config.toml
n_layer = 12
d_model = 256
n_head = 4
n_kv_head = 4
head_dim = 64
d_mlp = 1024
vocab_size = 8192
activation = "gelu"
norm = "layernorm"
norm_place = "pre"
norm_eps = 1e-05
positions = "learned"
qk_norm = false
attn_scale = 0.125
bias = "none"
tie_embeddings = true
parallel_block = false
init = "uniform"
init_std_qkv = 0.0221
init_std_o = 0.0221
init_std_up = 0.0221
init_std_down = 0.0
optimizer = "muon_variant"
lr = 0.01
lr_mult_o = 4.0
lr_mult_down = 0.7
beta1 = 0.95
lr_head = 0.00978
grad_clip = 1.0
warmup_steps = 200
schedule = "wsd"
decay_fraction = 0.833
decay_shape = "pow"
final_lr_fraction = 0.05
batch_tokens = 65536
seq_len = 512
doc_mask = true
train_tokens = 398100000
steps = 6075
dataset = "wikipedia_en"
MLP neurons of a small language model. Each row is named by its layer, matrix (up: input weights) and neuron, and shows model dimensions 16-111. Each number is 128 + 24 x the weight over its row's rms, rounded and kept within 0 to 255.
Before each neuron's rows, "fires in" lists the words (lower case) most often at its 100 highest values on Wikipedia text that the model never trained on. A number after a token or word is its count.

fires in: "had" 32, "has" 18, "number" 15, "with" 6, "could" 4
L2.up878 [112 144  91 138 163 135 151 139 128 109 146 126 168 140  91 132 147 128 116 140 124 113 111 157 114 135 119 105 134 110  93  93 125 142 121 140 143 138 112 112 127 152 125 113 111 147 188 121 125 147 122 104 187 115 118 168 126 106 108 130 125 158 149 172 138 141 127 144 121 120 145 129 118 140 125 154 106 187 145 137 121 162 149 142  98 111 128 138 122 114 140 122 149 110 134 195]

fires in: "july" 29, "october" 27, "november" 8, "may" 7, "january" 5, "april" 5
L2.up94 [133 152 133 121 113 120 145  92 112 127 139 106 171 157 105 130 115 127 162 168 114 112 153 135 128 139 106 151 129 122 131 118 120 138 131 108 141  93 139 157 173 123 133 114 138 120 117 158 127 109 128 145 159 124 130 105 160 103 126 125 149 138 126 101 193 165 103 175 125 138 114 103 130 126 154 150  59  87 106 116 160 166 154 136 202 107 141 118 124 145 124 103 101  91 186 108]

fires in: "have" 17, "having" 11, "had" 11, "has" 10, "telugu" 5
L2.up518 [119 148 192 117 158 148 117  68 124 149 135 180 133 153 116 142 133 108 113 112 151 121 148 106 104 128 153 129  96 110 117 134 139 139 106 128 136 103 115 128 103 100 126 136 134 141  83 144 148 126 113 143 131  94 158 157  91 158 119 113 132 143 120 112 129 128 115  78 116 151 182 133 140 179 114  95 135 100 115 144  92 156 123 132 123 138 141 119 123 117 125 177 141 165 118  94]

fires in: "team" 29, "air" 10, "racing" 7, "pro" 5, "in" 5
L2.up952 [134 158 108 111  57 191 136 160 117 123 134 113 126 124 116 119 133 123 119  96 109 115 136  68 166  94 109 118 133 137 103 129 118 141 146 106 125 129 107 115 111 125 161 104 113 133 127 163 153 133 135  98 128 145 131 137 157 180 119 120 100 120 129 121 155 181 159 140 138 131 149 129 128 136 154 133 155 126 124 160  97  98 120 118 106 120 109 114 124 126  97 125 116 154 137 171]

fires in: "left" 21, "public" 15, "team" 15, "right" 9, "club" 7, "don" 6
L2.up492 [120 155 135 114  97 119 148 126 125 116 115 120 169 125  83 165 129 138 108 161 154 134 129 130 146 114 152 136 145 166  87 102 146 113 193 132 132 137 155 144 135 126 124 129 113 101 119 141  92 121 143 116 123 104 127 136 147 171 134 134 135  71 158 116 152 123 151 145 137 124 119  82 145 143  98 103 139 117  78 110 127 148 116 152 106 158 123 112 158 140  98 155 114 121 153 143]

fires in: "the" 93
L2.up85 [138 108 140 124 181 148 144 128 145 108 137  96  92 162 147 128 118 128 138 129 116 131  85  75 111 139 136 111 113 149 139 147 115 131 136 159 164 125 139 161 168 135 139 142 133 151 129 115 124 134  99 121 126 129 142 144 132 127 125  92 130 145 173 100 118 125 146 109 128 128  81 139 120 106 138 140 149  96 126 110 124  87 187  96 123 134 128 143 168 127 185 128 116 147 124 151]

fires in: "while" 20, "between" 16, "when" 15, "before" 4
L2.up83 [151 135 126  96 170 127 128 124 146 146 169  88 110 139 151 150 120 158 120 118  99 132 182 118 138 159 126  97 121 131 154 150 161 146 128 122 139 153  96  89 124 174 114  78 152 145 124 122  88 117 113 152 162 111 146 106 132 121 158 131 111 118 126 119 134 145  61 144 132 102 182 137 158 127  98 141 159  87 118 161 171  96 140  90 148 110 142 150 124 136 121 112  94 143 122  64]

fires in: "party" 21, "all" 16, "number" 14, "census" 6, "those" 4
L3.up222 [110 154 113 170  97 108 122 120 109 148 163 103 105 151 113 129 123 141 152 118 159 126 119 115  94 149 110 121 151 166 128 142 175 119 140 121 107 104 136  87  77 149 153 104  74 106 180 180  92 121 151 124 169 128 126 153 100 113  79 148 124 131 129 128 126  92 122 131 168 138 139 112 113 129 148 156 149 130 136 166 135 117 113 132 110 137  78  62 109 139 138  86 133 139 129 156]

fires in: "and" 45, "from" 20, "hua" 7, "bringing" 4
L2.up349 [117 137 101 129 129 117 159 116 107 118 128 135 125 147  81  99 180 103 119 143 135 183 156 140 181 149 116 102 139  99 145 144 142 119 123 146 106 109 131  99 159 131 124 152 145 154 183 143 153 105 179 128 113  69 136 164 131 133 135 104 129 141 123 149 124 129 137 205  98  79 130 107 158 152 124 136 128 110 134 126 161 144 138 113 164 116  97 110 137 110 106 124 132 152 125 137]

fires in: "was" 19, "is" 11, "began" 11, "were" 9, "entered" 7, "initiative" 5
L2.up1006 [104 130 115 127 108 130 132 162 134 142 137 110 121 150 117 136 133 128 115 129 131 134  79 121 146 110 155 126 134  53  79 123 103  84 100 108 139 117 132 101 128 149 151 121 126 125 134 105 126 165 144 161 128  95 147 149 116 173 128 155 147 124 125 143 150 133 134 123 138 122 119 107 101 111 128 105 130 163 170  98 160 135 188  91 124 142 118 118 153 143 148 136 165 146 157 134]

fires in: "all" 16, "school" 15, "children" 6, "or" 6, "those" 4, "girlfriend" 4
L2.up594 [140 172 151 110 133 138 129 132 128  95 162 124 109 158 113 137  88  78  94 140 127  97 110 113 152 148 134 103  98 164 110 160 141 115 136 149 146 108 125 149 142  89 178  94 105 117  97 119 127 169 139 125 155 131 103 126 137 145 112  75 117 145 109  69  92 120  90  63  86 132 100 105  66 116 178 146  95 129 149 152 118 156 134 151 130 132  95 127 115 140 123 102 121 134 167 160]

fires in: "to" 89
L3.up313 [128 114 127  90 108 106 116 142 138 121 148 173 167 128  92 118 108 159 147 125 113 100 125 112 150 151 130 132 161 114 124  96 154 130  90  92 112 155 128 143 109 139 125 113 148 168 136 112 154 139 132  91 138 116 140 126 142 123 153 116 152 120  91  78 136 148 135 164 135 144  96 147  79 137 137 114 159 133 103 116 107 154  90 161 123  80 151  79 125 118  85 141 138 105 157 123]

fires in: "the" 27, "a" 22, "their" 8, "la" 7, "an" 6, "du" 4
L3.up519 [101 130 168 143 110 136 140 149 126 127 150 126 134 145 110 144 144 142 144 152 143 119 110 142 105 148 123  99 149 118  80 171 103 154 155  94  97  83 159 111 167 131 126 115 151 155 139 132 118 104 106 103 135 158 153 138 122 156 165 167  98 119 103  86 122 122 137 156 135 130 129 115 142 130 118 115 150 104 133  96 152 132 157 123 123 114  86 123 137 103 127  94  71 150  68 141]

fires in: "of" 28, "in" 10, "left" 9, "met" 4
L8.up299 [156  96 153 153 153 116 133 106 113 145 129 120 120 122 146 149 110 124 163 186 135 179 127 137 103 111 200 132 109 103 117 110 119 111 143 148 133 102 144 162  75 142 113 121  81 157 125 129 137 161 154  96 127 116 129  98 119 137 107 112 156 122 124 161 108 151  96 142 114  71 148 130 140 149 125  95 162  90  90 115 155 114 133 121  75  86 123 163 156 124 105  92 142 131  98 159]

fires in: "has" 30, "have" 26, "had" 5, "tour" 4, "release" 4, "transport" 4
L2.up640 [137 131 149 157 135 117 139 131 134 113 132 104 165 145 145  95 155 145 137 170  88 125 163 130  71 130 153 153 143 100 138  90 146 149 108 115 102 194 105  87 134 131 133 106 111 169 128 149 102 149 131 112 186 125 122 132 139  86 102 111  83 112 118  77 162  71 110 110 140 136 108 104  99 130 124 134 101 113 127 111 161 107 192 143 160 126 126 133 121  99 137 114 128 129 154 148]

fires in: "in" 50, "near" 4
L2.up591 [125  50 155  82 101 144 149 126 123 109 143 136 126 102 155 141 130 126 125 139 125 111 135 120 130 123 124 123 120 132 106 132 121 115 149 137 137 109 133 109  89 143 117 103 131 148 124 111 117 172 127 161 129 119 114  83 166 159 137 143 116 101 131 104 150 148 138 142 126 121 155 136 117 110 104  95 102 175 145 132 106 157 172 167  99 134 142  83 137 151 159 107 140 100 143 171]

fires in: "to" 64, "they" 6
L7.up369 [183 115 126 126 155 152 126  89 130 153 149 171  74 146 114 105 143 142 137 125 147 135 137 133 120 120 156 137 117 114 138  96 108 166 137 128 156 164 112 101 117  98 135 120  91 150 114  94 122 172 119 114 147 137 136 110 131 154 173 140 135 139 152 121 114 140 144 123  83 119  88 116 108  80 129 134 105 104 163 122 124 104 139  83 124 113 126 147 123 134 136  89 126 112 144 104]

fires in: "that" 37, "the" 22, "this" 4
L8.up766 [115 171 134 120 131 104  95 138 166 164 121 127  73 164 133 149 137 152 139 128 156  91  78 103 125 124 101 146 147 151 165  76 134 111 155 116 152  99 131  97 147 125 131 113 114 163  76  94 114 120 104 103  76 158 166 145  96 142 139 105 136  47 129  77  90 103 107 119 163 153 117 145 145 150 183 119 117 170 133 129 157 142 122 121 115 132 151 128 127 125  85  60 134 146 126  97]

fires in: "of" 52, "to" 11, "on" 9, "at" 5, "for" 4
L3.up298 [110 162 130 125 138 158 126 131 125 123 139 137 140 147 107 130  98 142 115  86 154 105 121 103 134 117 120 128 113 100 144 176  90 115 158  94 139 100  85 114  94  76 114 144 159 178 137 132 160 130 100 144 142 120 122 128 153 151 139 142  81 120  86 151 116  96 115 131 108 126 138 117 129  83 115  85 124 142 120 118 138 130 130 186  62  72 143 120 131 125 120 143  99 152 150 108]

fires in: "december" 21, "may" 13, "from" 9, "she" 7, "october" 5
L3.up51 [115 110 145 101 125 109 182 154  84 132 133 110 133 153 105 105 131 141 121 150 120 135 150 101 149 121 110  98 156 147 143 137 149 110 126 125 121 147 159 142 139 132  99 168 162 143 131 121 131 141 155  96 167 143 154 141 142 114 125  64 110 108 100 153 170 153 143 192 134 139 117 167  96 130 148 137  99 158 106 112 140 136 133 118 120 145  87 106 142 132 123 189 116 151 127 149]

fires in: "is" 22, "was" 13, "votes" 10, "are" 9, "were" 8
L3.up700 [123 119 127 121 119 131 111  87 156 110 141 137 102 128 113 142  96 133  99 117  99 105 154 149  98 132  78 126 120 112 123 102 112 138  97  99 165 115 138 107 148 132 136 112 106 190  89 109 176 111  93  99 157 130 156 126  82 150 127 131  89 149 155 141 155 159 141  73 124 157 114 108 119 123 160 123  82 109 154 135 136 121 161 153  92 138 139 171  85  96 157 161 140 117 166 179]

fires in: "after" 24, "with" 12, "uprising" 9, "following" 8, "upload" 6, "time" 4
L3.up486 [121 115 135 102 144 126 165 128 119 132 134 180 142 157 112 152 134 105 107 103  95 120 154 115 110  96 125 143  78 125 142 123 109 128 184 121 149 131 120 122 140 127 150 150 131 165 102 168 107 123 130 127 101 157 140 120 108 101 146 133 108 165 112 143 154 144 197 164 132 111 202 139 157 135 148  88  94  93 121 151 159  93 149 132 154 131 101 105 137 144  92  87  90  84 112 150]

fires in: "has" 49, "also" 41, "have" 5
L2.up685 [111 140 137 111 122 151 101  69  85 161 109 116 124 135 150  65 114 170 143 131 166 125 128 113  72 137 100 127 143 156 130 124 147 123 117 141 124 134 128 109 173 119 135 102 119 152 112 136 150 171  83 132 150 104  66 141 159 132 109 127 141 133 108  98 142 138 143 124  99 115 133 150 144 118 174 139 131 130 105  92 149 159 138 150  98 125 109 115 140 135 143 184 136 147 126  68]

fires in: "north" 28, "central" 9, "northern" 6, "new" 6, "eastern" 4, "southern" 4
L3.up93 [140 145 154 106 119 105 141 131 104  84 145 115 121 107 137 121  71  59 180 129 137 139 114 149 117 106 163 167 133 125 145 115 127 149 120 161 112 138 116 126 138 165 124  77  86 129 130  93  81 138 140 135 157 158 125 147 132 122  99 141  91 139  84 170 135 151 133 145 112 126 142 100 154 118 123 111 154  98 112  88 173 120 145  97 119 113 105 167 137 129 153 119 125 141 122 184]

fires in: "which" 59, "to" 39
L2.up652 [148 117 155 125 131 100 125  80 113 108 138 180 131 145 108 117 134 131 122 154 149 111 119 120 122 166 132 150 128 142  61 130  99 118 135 117 141 130 162 108 124  74 123 147 122 159 116 106  92 105 160 127 124 115 113 144  93  85 142 119 132 172  94 154 139 177 138 151 141 124 125 127 141 154 110 107 124 169 116  87 133 117 156 128 127  98 108 113 136 112 108 127 109  73 138 140]

fires in: "in" 62, "out" 12
L3.up359 [125 132  84 111  88 147 171 157 117 150 156 154 143 146 141 141 110  79 112 116 125 121 138 123 133 125 147 162 120 126  94  80 118 178 118  82 126 151 113 128 110 134 120 104 117 123 148 143 124 163 146 137 137 157 129 106 118 124 119 138 130 154  98 158 138 162 149 129  99 136 129 145 114 154 137 163 118 127 112 144  81  98 109 110 115 110 119  84 155 115 140 110 132 128  97 145]

fires in: "but" 16, "while" 16, "however" 13, "apps" 10, "although" 5, "división" 4
L2.up442 [169 151 155 113 145 147 102  79 126 110 134 143 120 124 158 141 180 134 144 118 139 108 145 130 132 113 111 150 114 127 113 130 114 160 141 134 153 129 152  96 130 133 155 132 182 150 146 120 105 160 145 124 135 165  93 168  96 112 121 128 148 119 132 155  99 182 154 161 112 113 154 115 124 168  87 145 120 114  99 125 116 132 102 114 142 128 119  55 159 145 143 103 127  98 103 109]

fires in: "with" 31, "after" 20, "following" 7, "although" 5, "despite" 5, "while" 4
L3.up616 [ 98 144 140 131 124 131 110  91  93  92 136 140 148 123  98 133 120 116 134 136 118 143 113  94 121  89 135 136 114  94 176 143 145 184 159 134 135 142 125 183  93 169 133 155 142 147 114 153 164 111 108 177 125 115 103 138  93 117 144  75 151 121 128 131 100 153 124 137 131 142 151  85 122 145 124 103 169 156 114  83 142 156 158 108 143 133 112 185 148 176 107 111  82  83 144 154]

fires in: "of" 47, "utc" 6, "in" 4, "000" 4
L5.up651 [131 147 125 109 136 110 209 150 113 141 140  68  99 120  78  93 142 119 134 160 139 135 138 127 125 101 129 118 127 133 162 127 130 126 121 133 106  96  70 157 115 131 172 127 118 119 155 135 146 118 123  77  69 149 177 111 105 105 161 111 131 131 100 124  89 116 126 128 138 133 121 140 118  78  99 133 170 127 139 105 111  71  73 104 117 104 156 153 139 123  98 135 120 159 149 174]

fires in: "not" 27, "for" 20, "or" 8, "notably" 5
L3.up986 [120 145 118  98 165 121 127 115 121 131 116 146 110  99  95 105 120 113 124 109  96 137 128  80 119 140 102 170 110 141 175 157 151 158 146 135 117 116 110 132  89 132  83  78 122 135 117 149  97 105 119 114  73 148 130 124 146 147 145 151 104 138 141 121 156 111 100  99 149 150 146 166 103 101 171 148 128 143  98 121 115 128 118 119 140  82 124 122  99 109 130 151 123 143 118 171]

fires in: "american" 22, "japanese" 13, "french" 9, "chinese" 8, "mm" 5, "young" 5
L2.up370 [101 132 106 127 120 105 107  97 112 162 177 117  86 136 143  83 137  99 104 128 111  80 140 132 152  89 131 144 107 138 117 150 113 176 139 154 127  98  97 144  69 160 144 119 111 114 123 141 152 102 122  99  98 100 137 127 141 135 161 172 141  73 135 141 153 137 114 109 103 126 112 133 152 140 128 111 145 162 101 132 123 149 131  67 137 114 137  95 104 157 110 149 102 165 148 162]

fires in: "during" 19, "event" 11, "training" 10, "camp" 7, "search" 4
L2.up911 [161 109 148 117 145 121 102  83  88 120 164 121 125 134 138  94 105 127 175 146 106 138 134  73  99 141 103 124 124 141 159 122 141 122 129 105 111 153 115 117 138 120 111 124 123 120 125 160 155 100 138 123 139 152 119  95 168 139 137 115 129 146 123 123 143 123 137  97 149 143 134  91 170 139 116 138  99  77 153 114 102  81 129  91 128 137 132 107  96 153 132 132 115 114 164 172]

fires in: "was" 27, "been" 24, "have" 6, "being" 4
L2.up274 [ 96 133 149 125 142 117 133  62 134 131 113 106 100 143 112 137 121 161 145 141 135 142 100 135 111 109 146 149 102 165 177 118 160 117 121 106 141  81 109 109 170 118 122 112 145 116 105 167 187 114 110 113  92 138 158  98 152 111 171 131 133 114 151 118 117 118 142 150 118 140 117 119 110 131 110 114  98 135 143 104 106 119 142  73 140 143  84 173  92 118 140 104 156 122 154 153]

fires in: "home" 18, "died" 8, "born" 8, "university" 7, "school" 5, "education" 4
L2.up546 [126 179 137 130 140 128 174 156 131 143 101 120 140 117 117 129 181 128 127 177 107 151 115 111 100 123 147 116 110 148  69 123 130 138 163  84 162 131 147 134 166 137  75  93 157 185 107 153 151 106 100  77 135 127 119  99 143 139 114 100 109 125 172 114 145 127 140 100 125 142 125 127 100 137 117 147 123 129 130 137 113 161 142 156 120 137  76 110 148 173 143 161 151 111 134 141]

fires in: "this" 47, "these" 27, "that" 16, "the" 4, "they" 4
L2.up852 [167  97 132 150 143 144 115 109 149 138 117 129  91 164 134 139 106 114  93 131 179  99 162 133  27 165 156 141  88  87 140 107 149 118 141 127 108  89 148  96 148 137  96 122 106 171 150 141 168 157 133 128 147 187 130 110 139 139 124 123  95 151 159 121 125 158 150 138 148 138 107 100 145  94 111 119 141  78  94 133 123 144 120 127 134 161 144 118 120 126 145 104 119 155 156 153]

fires in: "all" 12, "once" 10, "most" 10, "also" 9, "well" 8, "top" 5
L3.up45 [135 166 113  90 131 180  92 150 115  80  92 152 134 113 140 152  75 141 141 130 126 112 154  91 157 162  81 116  90 114 102 155 136 131 158 149 134 157 142 115  96 126 157 126 130 151  84 201 134 153 145 151 155 176 100 129 123 108 140 136 154 139 148 103  86 101 167 101  96 125  62 163 113 100 146 162 118 121 145  90 127 130 152 150 130 120 130 102 149 159 135 128 149 129  95 147]

fires in: "which" 57, "where" 18, "there" 14
L2.up196 [109 120 116 110 154 147 105  92 102 120 116 123 164 123 110 128 128 205 124 146  90 129  98 112  68 109 170 147 105 151 144 138  96 130 123  97 123 128 113 129 136 167 128  88 139  89 119 124 129 116 119 146 159 108 107 127  95 166 120 152 140 114 155 117 133 153 147 141 133 162 102 151  93 148 151 127 109  77 126  98 141  78 122 124 116 129  90  92 109 125 153 140 123 114 139 127]

fires in: "at" 24, "there" 16, "age" 11, "from" 7, "between" 6, "life" 5
L3.up233 [102 145  98 123 143 173 131 105 120 116 107 167 105  94 128 120 140 164 160 176 123 141  97 100 129 136 144 107 119 108  88 137 119 113 144  83  72 127 127 169 157 135 119  96 110 124 153 174 151 126 135 153 138  93 142 111 133 125 111 139 148 100 134 122 144 146 150 118 115  76 154 120 167 101 131 122 123 101  94 151 147 107 118 148 147 132  81  71 145 155 132  98 132 161 147 161]

fires in: "of" 35, "de" 22, "to" 18
L7.up538 [131 135 182 141 118 108 128  71 137 120 136 126 116  82 128 133  93  68 113 149 123 113 126  88  90  79 156 149 133 118 146 110 143 140 150  84 149 109 131 146 154 177 135 103 126 119 156 116 127 114 111 196 139 162  95 129 159 132 127 159  87 138  87 102  97 147 121 162 149  85 132 135 100 119 107 185 177 117 113  66 148 131 106 142 105  93 128 113 144 131 106 117  80 107 154 115]

fires in: "a" 40, "an" 15, "any" 6, "not" 6
L7.up564 [107 126 147 117 148  96 109 134 151 124  85 129 173 114  97 120 110 124 169 110 126  86 163 127 132 123  83 124 135 132 160 145  81 123 100 104 136 110 122 118 112 128 109 149 118 126 128 118 142  89 110 128 115  94 163 133  99 117 103 115 136 131 138  76 128  82 147 151 114 207 138 176  83 134 137 144  59 139 192 109  88 106 151 105 102  96 141 140  94 147 144 120 159 112  89 148]

fires in: "when" 35, "while" 31, "although" 12, "if" 10, "though" 7
L2.up240 [106 145 153 118 131 139 132  97 128 128 145  89 148 156 113 118  96 118 141 105 128 110  96 134 144 137  73 138 123 130 122 175 171 102 131 112 132 120  98  95 148 104 123 124 143 153 106 110 156 103 120 116 109 140 153 138 129 149 138 123 123 103 104 110 128 164 112 116 151 176 155 134 165 146 106 138 137  94 113 108 144 143  63 126 109 170 130 144 150 162 124 145 128 131  87 152]

fires in: "the" 57, "new" 15, "de" 4
L2.up3 [205 141 128 138 120 128 129 111 135 121 178 118 162 142 110 136 112  99 116 182 126 144 111 128  87 103 123 156 111 131 139 106  83 161 140 160 159 132 132 160 157 166 164  87 129 126 118 124 139 166 102 136 130 123 110 131 160 137 134 123 129 135 126 144 112 198  89  88 124 171 107 114 122 118 150 170 106 113  98  96 125 156  84 127 107 165 176  96 151 101 140 104 105 142 115 150]

fires in: "this" 66, "his" 17, "these" 12
L2.up880 [121 117 137 101 100 112 162 119 146 192 125 112  79 167 134 147  95 131 138 141 128 130 192 122 115 114 143 134 132 113 104 126  99 118 128 158 117 101 106 109  98 131  87 140 127 133 119 127 146 113 111 131 117 134 136 105 157 120  91 143 150 134 118 111 119 114 114 154 169 143  87 129 159 160 125 136 141 128 129 114 176 127 167 167 110  94 141 137 131 145 118  90  80 124  94 158]

fires in: "first" 58, "who" 12, "which" 7, "once" 6
L2.up207 [124 111 150 117 115 156  99 161 138 160 125 101 152 131 142 133 114 156 119 124 131 155  60 108 101 165 148 139 133 130 149 122 151  61 123 143 138 153 156 122 140 144  81 147 145 109  81 123  80 116 142 109 131 134 117 143 143 114 131  84 138 155 118 159  88 139 156 168  99 102 114 140 130 131 146 161  85  87 146 142 108 141 105 141 123 109 147 146 150 123 149 208 121  98 133 124]

fires in: "died" 14, "during" 13, "at" 12, "born" 6, "on" 4, "november" 4
L3.up291 [ 82 143 125 110 149 124 130 154 108 136  80 130  98 159 104 159 139 150 111 157 140 164 126 145 152 129  85 138 115 135 139 123 118  89 133 118 187 145  96 169 116 125 114 150 137 117 102 119 216 167  87  96 129 131  84 158 171 150 127 142 109 146 135  98 137 162  94 130  82 112 164 147 133 204 130 142 156 134 134 131 134 120 119 138 131 127 111 107 135 112 102 161 103 102 147 134]

fires in: "and" 41, "appointed" 11, "or" 4
L2.up616 [116 143 136 128 116 162 108 113 113 160 147 134 120 134 104 153 133  67 103 145 118 178 158 113 142 107  95 192  86 147 164 133 125 143 160 189 131  87 107 151 143 126 117 158  80 125 153 136 169 125 149 111 137  89 121 170 164 132 159  84 144 157 113 106 155 116 108 152 120 150  90 145 143 156 109 114 118 130 136 116 134 144 114  95 145 141 115 162 157 130 140 106 111  91  97 139]

fires in: "this" 36, "her" 9, "european" 7, "given" 6, "india" 5, "such" 4
L2.up793 [112 110  69 115 149 118  98  82 118 109 154 100 127  93 125 133 100 156 148 161 158 100 128 127 105 129 132 111 129 139 128  90 102 125  75  91 110 131 107 124 130 119  88 143 149 152 134 177 116 117  94 124 109 134 141 113 127 115 139  90 143 119 130 104 110 121 114 104 150 158 136 108 116 109 166 117 116 118  79 194 132 189 176 134  82  97 164 157  96 117 118 115 115 110 129 145]

fires in: "bond" 15, "company" 12, "methylsulfanylphenyl" 12, "league" 10, "group" 8
L2.up248 [141 132 173 125 126 115 111 142 107 123 116 108  77  99 176 138 124 189 148 116 136  70  94 172 134 121 142  58 129 134 149 108 113 131 176 143 135 119 170 118 126 116 113 119 149 116 107 144  91 172 136 126 112  91 152 127 151 144 146  89 132 131 162 130 136 113 140 112 119 121 123 139 109  92 108 171 157 144 157 152 129 115 116 119 124 112 151 130 129 102 137 155 157 156 116 165]

fires in: "who" 38, "which" 12, "that" 7, "2nd" 5
L8.up453 [165 121 159 151 159  86 119 103 137 151 108 139 146 154 119 128 108 161 161 132 107 103 138  96 119 133  96  91 132 140 151 157  96  94 101 147 124 157 121 132 119 112 144 125 120 124 127 103 120 123 179 138 134 142 153 106 164  43 135 122  92 138 141 113 123 114 108 124 151 100 108 158 155  71 164 106 157 114 105 111 118 115 145 187 126  93 140 138 116 113 141 132  94 112 136  81]

fires in: "first" 58, "largest" 7, "main" 4
L2.up293 [139 118 108 127 133 126 136 147 124 139 120 112 169 130 184 154 118 144 113 156 135 101 125 120  95 121 143 136 153 128 119 135 149 139 108 127 141  99 121 115 130  73 116 161 124 142 151 124 134 168 139  90 122 119 112 145 127 162  85 161 114 128 132 163 152 101 117 118  70 149 125 106 123 121 111 114  81 112 155  98 113 119  99 120 114 177 110 144 109 108 146 163 133 146 152 158]

fires in: "that" 19, "said" 12, "because" 12, "although" 10, "also" 6
L3.up891 [128 161 143  98 140 143 106 146 161 120 137 152 134 125 125 133 145 117 107 134 115 106 115  92 112 184 107 120 112 115 100 124 107 136 145 124 168 127 146 120 189  95  87 105 156 159  64 158  96 149 138 105 136 120 123 180  98 101 128 135 150 120 114  90 137 111 113 131 100 139  70 100 135  97 153 141 153 125 159 112 148 183 153 133 130 141 133 142 137 139 120 128 119 131 107 148]

fires in: "time" 29, "place" 14, "day" 10, "years" 5, "century" 4, "level" 4
L3.up115 [145  82 168 148 119 114 159 158 113 132 141 109 105 134 139 131 122 138 124 142 112 115 123 127 140 117 131 137 114 166 155 157 139 174 153 100 109 120  98  86 101 132 142 126 162 143 130 102 104 125 172 104 164 102 143 109 124  65 140 111 113 125 152 158 153 118 101 125 108 133 124 159  84 144 125 148 144 137 136  91 111 167  81 142 110  62 121 104 103 117 144 126 164 148  78 104]

fires in: "by" 38, "to" 9, "camp" 7
L5.up390 [180 165 106 120 155 117 110 145 119 157 142 107 126 113 130 121 101 138 154 157 128 137 118 119 111 106 153 135  58 108 131 126  95 146  91 106 130 118  92  97 112 120 112 121  79 156 138 109  94 114 175 158 130 161 137 137 126 135 153 139 126 163 116 121  64 112 153 134 115 166 148 113 162 102 182  84  74  99 139 151 156 162 118 149  89 162 115 104 104 120 134  87 116 128 125 168]

fires in: "a" 60
L7.up588 [136 108 103 134 113 110 138 134 106  90 119 134 128 120 111 122 120 107 136 124 127 140 153 227 122 138 117 143 126 118 126 184  93 118  74 158 125 128 137 148  94  99 139 136 141 111 118 100 186 144  87 160 142 112 129 133  91 139 163  85  93 112 117 141 119 132 139 126 187 138 133 104  96  75 119 133 127 145  93 133 112 131 149  95 120 153 139 123 161 131 147 108 143 141  93 122]

fires in: "north" 21, "south" 18, "st" 14, "central" 9, "great" 4
L2.up237 [108 113 113  88 108 169  97 139 133 148 101 162 169 112 137 118  99 100 182 138  95 144 134  95 162 153 108 154  98 135 166 152 160  88  94 167 148 115 143 172 136 113 108 115  98 121 150 125 139 133 142 162 138 160 118 124 132 117 182 170 102 144 132 136 101 113 141 159 141 132 121 110 154 103 142 128 108 103 100 139 176 156 147 147 146 129  79 121 144 185 127 134 135 136 138 144]

fires in: "that" 57, "who" 27, "which" 5
L2.up69 [111 117 135  74  90 148 115 147 161 153 122 124 108 110 105 135 188 152  99 139 117 126 115  68  97 156 126 137 132 110 110 122 157  95  99 152 161 140 134 127 156 116 129 178 135 122 123 129 124 114 134  97 140 148 137 128  93 122 130  97 124  94 131 160 140 159 137 115 135 155 133 103 129 138 166 135 144 120 158 126 123 155 137 135 155 148 127 137 115 125 108 130 135 100 145 148]

fires in: "two" 31, "three" 16, "four" 15, "new" 12
L2.up953 [128 170 135 119 143  95 125 138 120 163 169 118 109 106 134 131 135  89 126 163 140 121 177 120 145 126 120 128 124 115 138 179 200 146 174 126 156 157 179 119 125 187 135 117 115 120 136 164 102 130 165 111 122 106  55 118 123 124  93  97 156 118  79 145 151 136 169 161 125 132 151  97 118 125 157 156 111 143  92 165 153 140 164 132 123  93 135 136 109 136 101 139 192 114 165 131]

fires in: "under" 31, "two" 8, "during" 5, "upon" 4, "north" 4, "at" 4
L3.up672 [123 104 112 165  91 110 120 127 129 128 162 180 127 106 136 129 133 160 172 117 129 133 126 134 154 137 137 133 102 101 130 104 147 154  94 162  76 122 130 109 142 112 115 135 148 111  98 118 132 103 114 134 145 122  85 105 122 139 106 129 156 111 170 122 113 160 149 132 128 151  98  90 166 100 107 139 130 122 119 120 101 156 126 145  65 106 124 122 116 152  77 140 125 160 135 142]

fires in: "is" 21, "was" 20, "to" 13, "being" 4
L5.up873 [139 182 133 132 123 111 123 114 120  86 156 120 140 161 104 118 135 106 102 149 151 132 168 125 109 136 132 146 154 122 153 104  89 116 106 136 163 179 138 132 157 126 139  85 135  86 132 102  86  96 103 140 164 135 169 158  93 142  99 149 123  96 100 150 148  87 141 127 129 107 155  92 108  96 109 138 111 137 144  97 168 169 172 118 103 108 115 112 100 145 142 140 163  91 116 147]